config.toml
norm_eps = 1e-06
rope_fraction = 1.0
bias = "none"
init_std_up = 0.0249
init_out_by_depth = true
beta2 = 0.95
lr_head = 0.00719
schedule = "wsd"
MLP neurons of a small language model. Each row is named by its layer, matrix (up: input weights) and neuron, and shows model dimensions 16-207. Each number is 128 + 24 x the weight over its row's rms, rounded and kept within 0 to 255. Numbers have three digits each.
After each neuron's rows, "fires on" lists the tokens most often at its 100 highest values on Wikipedia text that the model never trained on.

L11.up1450:121120091111139135146148149155135091145170132107165118083146169121151092148105138125127113130081111095117140117097095167123161127083107092112089119120163144094140134147174126129132144141124159124128131138129120094103126112114158087116104119174117147132141147099087153136103134191112141086153130124097127124112111120142124145093138097143083128133104107092079123144106156093140120139110115141070124114133177096116086109144145139103114147141114131140100118090050141168154099099110109136066161145106141093118124117117133079147163152123127133167134096082116108109116138102138157146
fires on: "Bar", "def", "oc", "Tur", "ar", "ef"

L4.up1735:120090122155095138108115095109130079149109126072148108145105118120134109142123127160144131163127098133141137174138131135110090057133065141151093120149120134094092086160105127172151119133119144145122110081160128153134116165140103130126075148116123095102152109128159138130155153111120146129136117111132089097113119124156091088092127141089094137174161106120099119109107122074143130140166136129122141120105181164112114089119110148116124148133155143158131174157126102105126122127139146108145145110167121120128180139112147106126133113078114175079163112138106124121120096153111105172
fires on: "er ", "of ", "ter ", "ed", "ag", "age "

L4.up234:149084115144120153154125139149162144085076140085153147135114136122184120117108114176149120148105135123095099088130082115088131160149135149075189099103131153134137097147087117152135119140135120132088068127165109117181088127133152113122127169125156157091143120174144132132164142128114145139160096102142138136102129126139172095157136158119118157121119094149103135100129140132131133114120154156161123090151117099155144147189115128125131198116152165142121118079139129144142087120103156131102131189073107155119112143143144123107152107151137145105110136102122126153105125100179121076
fires on: "man", "men", "Des", "res"

L4.up542:152139080158123144144104118125157111175091127126166117160132147125128124118171163098099133146117149094106169141154087158092096143138138092129127106090148145132165126096107102129127136126164109120125122146138132085138097140134148151157148136137148094091088120146133135159095117165152111120109098146081089097141123149073116115133131147134121128126103128112154126170150160077136141130136096114120140114132115132120113123099097103145147111171098129119155128146135080155147150121102127158153167157157117117121127122105106124148192117151102096150131096098162131106132143123150122156
fires on: "dis", "-", "and", "un", "der ", "et "

L8.up1133:089126129162124139120122140159112117155138131127137099150138171174121124107168156104103160144107130116140139139082168111106126145110126122130119150088120159137117113140096174120105156114097107131121138120171151112165102135138128104131157130120102136147121141151135146144107139142159168121136128131140105114123087132128139119129122092110119120127117158144111077112149112106108146139112141070081152116175096126126142114143169123109136127081135126160132160062128158167148124158150121083131127106102131146069136097167083093146126157120108096107133106101091132171110128132124157131
fires on: "-", "ur", "U", "Bu", "ing ", "Gr"

L8.up891:122116084128076102135147085167133150153140129102131109143105160138165086153153143124117124156125145101154144145139123154109148139151145148130146121131173147167088135144147117095130092114126140134142108140137135132104135197132133098148150163121145110126115158120145151132105181134149080125111144150149118099180143120142117074151096094159103088075150119120139109121149106106148117153119093126092109126179120102130101124123092103111186146119148164110113120119149058152140162128104143127131148149081179125131124111112165125139128147125095149133091117159122124093081131155152134157
fires on: "and ", "st", "er", "n"

L4.up860:135112117104142162149113121129099132153162110105121121146102119117138076102146131174158099171138156142135106091119112142133114143113125158090144160109106108113144173147148117104114117099107145150098111125125135147148108107115172120133111152141159107074076114106126105109126056111129141151084120170115149081164158179109108097155165152121134122148140170121100123129128138111158160102111161119157112114134128160139135135113123122131083117120129118118160140130137112096153140117135128102081163124145145119121119133116121142127141143138096123130125111111140113127111114117150099128
fires on: "it", "curr", "serv", "rem", "School ", "Publ"

L4.up865:136074073127117100120161096139118116114148115129135119114081153126128110159149126130132090114133180126143139106109146150133100100124170126132123130089149153127117160150131166116136143111139111119190125159111163137105156113150115123104147152075152128122146152140153116124104135141146156080064137168127160061113117128118144095132137138128134127100111146160148174114115165156111077149142123078106156106126142142094134159145122138129096128133130138124126126112087115155117168124110141084107114100131141094143147113148177096164155139141167145131142101125112083125102121167135109145
fires on: "r", "direc", "Dr", "er", "n"

L4.up971:115171111137125179139131162167127136119111127130121104079150102146137111095123124136127125111149144118131136111130162155135128147109121077103123106145129105129123149123180119158097106067121129165142154163095147136141179111148102078136087159112129126120112113158124151117101137136139156142128121132122118088130142154100146122138138112140099134122149141102114153153122166114147159174103146141123116134132130102109168119081082162122138129093086146068107124160079129158113147155110104155110123141125127159098110139114133135158146138150126096095143100137114096120103098109123191100
fires on: "par", "ec", "ot", "Par", "ber", "aw "

L4.up310:144095114160119144130158099131128108129141082096136129147154106115110133139157173154134115133101143152139143123111145135123144105137162138166137131109161120136152140129155146133178154101118127155134097137114153140163119136129126150079105172162164104146120135111166112108124123125123163114139134104141142080141106124122089106118149174099090136143104119103141122137148166122123073137144128151112165120161104116116089094158112136165112133124091179120170120129132150156162102144113113123135147179137087092143154140146126092154113116152109126162126123119139115082110119154118133089
fires on: "af", "\n  ", "at", "list", "ound"

L8.up989:118087135139108167113102151140097089129115145121155126115134095115127150101144100113116125106158134125117118146156109132115110158122115083134153137101140138096130108141091160113117139138169110118117119127111156135099104126146121134143147155110140129153147083132149077172146133107159151161172136078176148098144122144129115092126110115125114159126102084113117121114114130096119158093166109101169161117145130142134125086135157125107110080120092120128118174092102164086111147155123125162160106152180142081116121144150100109125131104149112133111163162156169112132155093113114127152
fires on: "mp", "g", "l", "am", "G", "ack"

L8.up616:119137070122158094171169120094153111119128151120150133130139181110096119125122114165097116137099148129167153114118119126088099103143093129164112136142129092084138116144155152160102147151165132138137116162179103128091154109064108088138138122167150121136164094084117144158091140133150125116109169141134111147144132126110140107109106077096128137153100129127163091098138135101118118123132123126125139138128166100167151158132140137156148170116143091102166091136112127133121157126128116161096125119080103117147126123109165103105147183148116123097107155151133121120166108142127113130
fires on: "the ", "o", "er ", "ill ", "s "

L4.up654:158080120120170128133149171088073115132138111136124150122128127115203089089175161135128117092100136107150139136156182137130129124145153150109187114146119116172141112081169144137125161107127140129122145118112128126145114126099198133141081141181134110092109154092134093126148107115148110121113156089118129105147108170116123125117125132097147162153143140127114142135160124109181128109178154118086148109151125156159114096158098113139095122108118111099102126138137119142101151101124093124136102114108109130148136166107126127169151122148103140101147150144144125088137125120113103132
fires on: "St", "ass", "serv"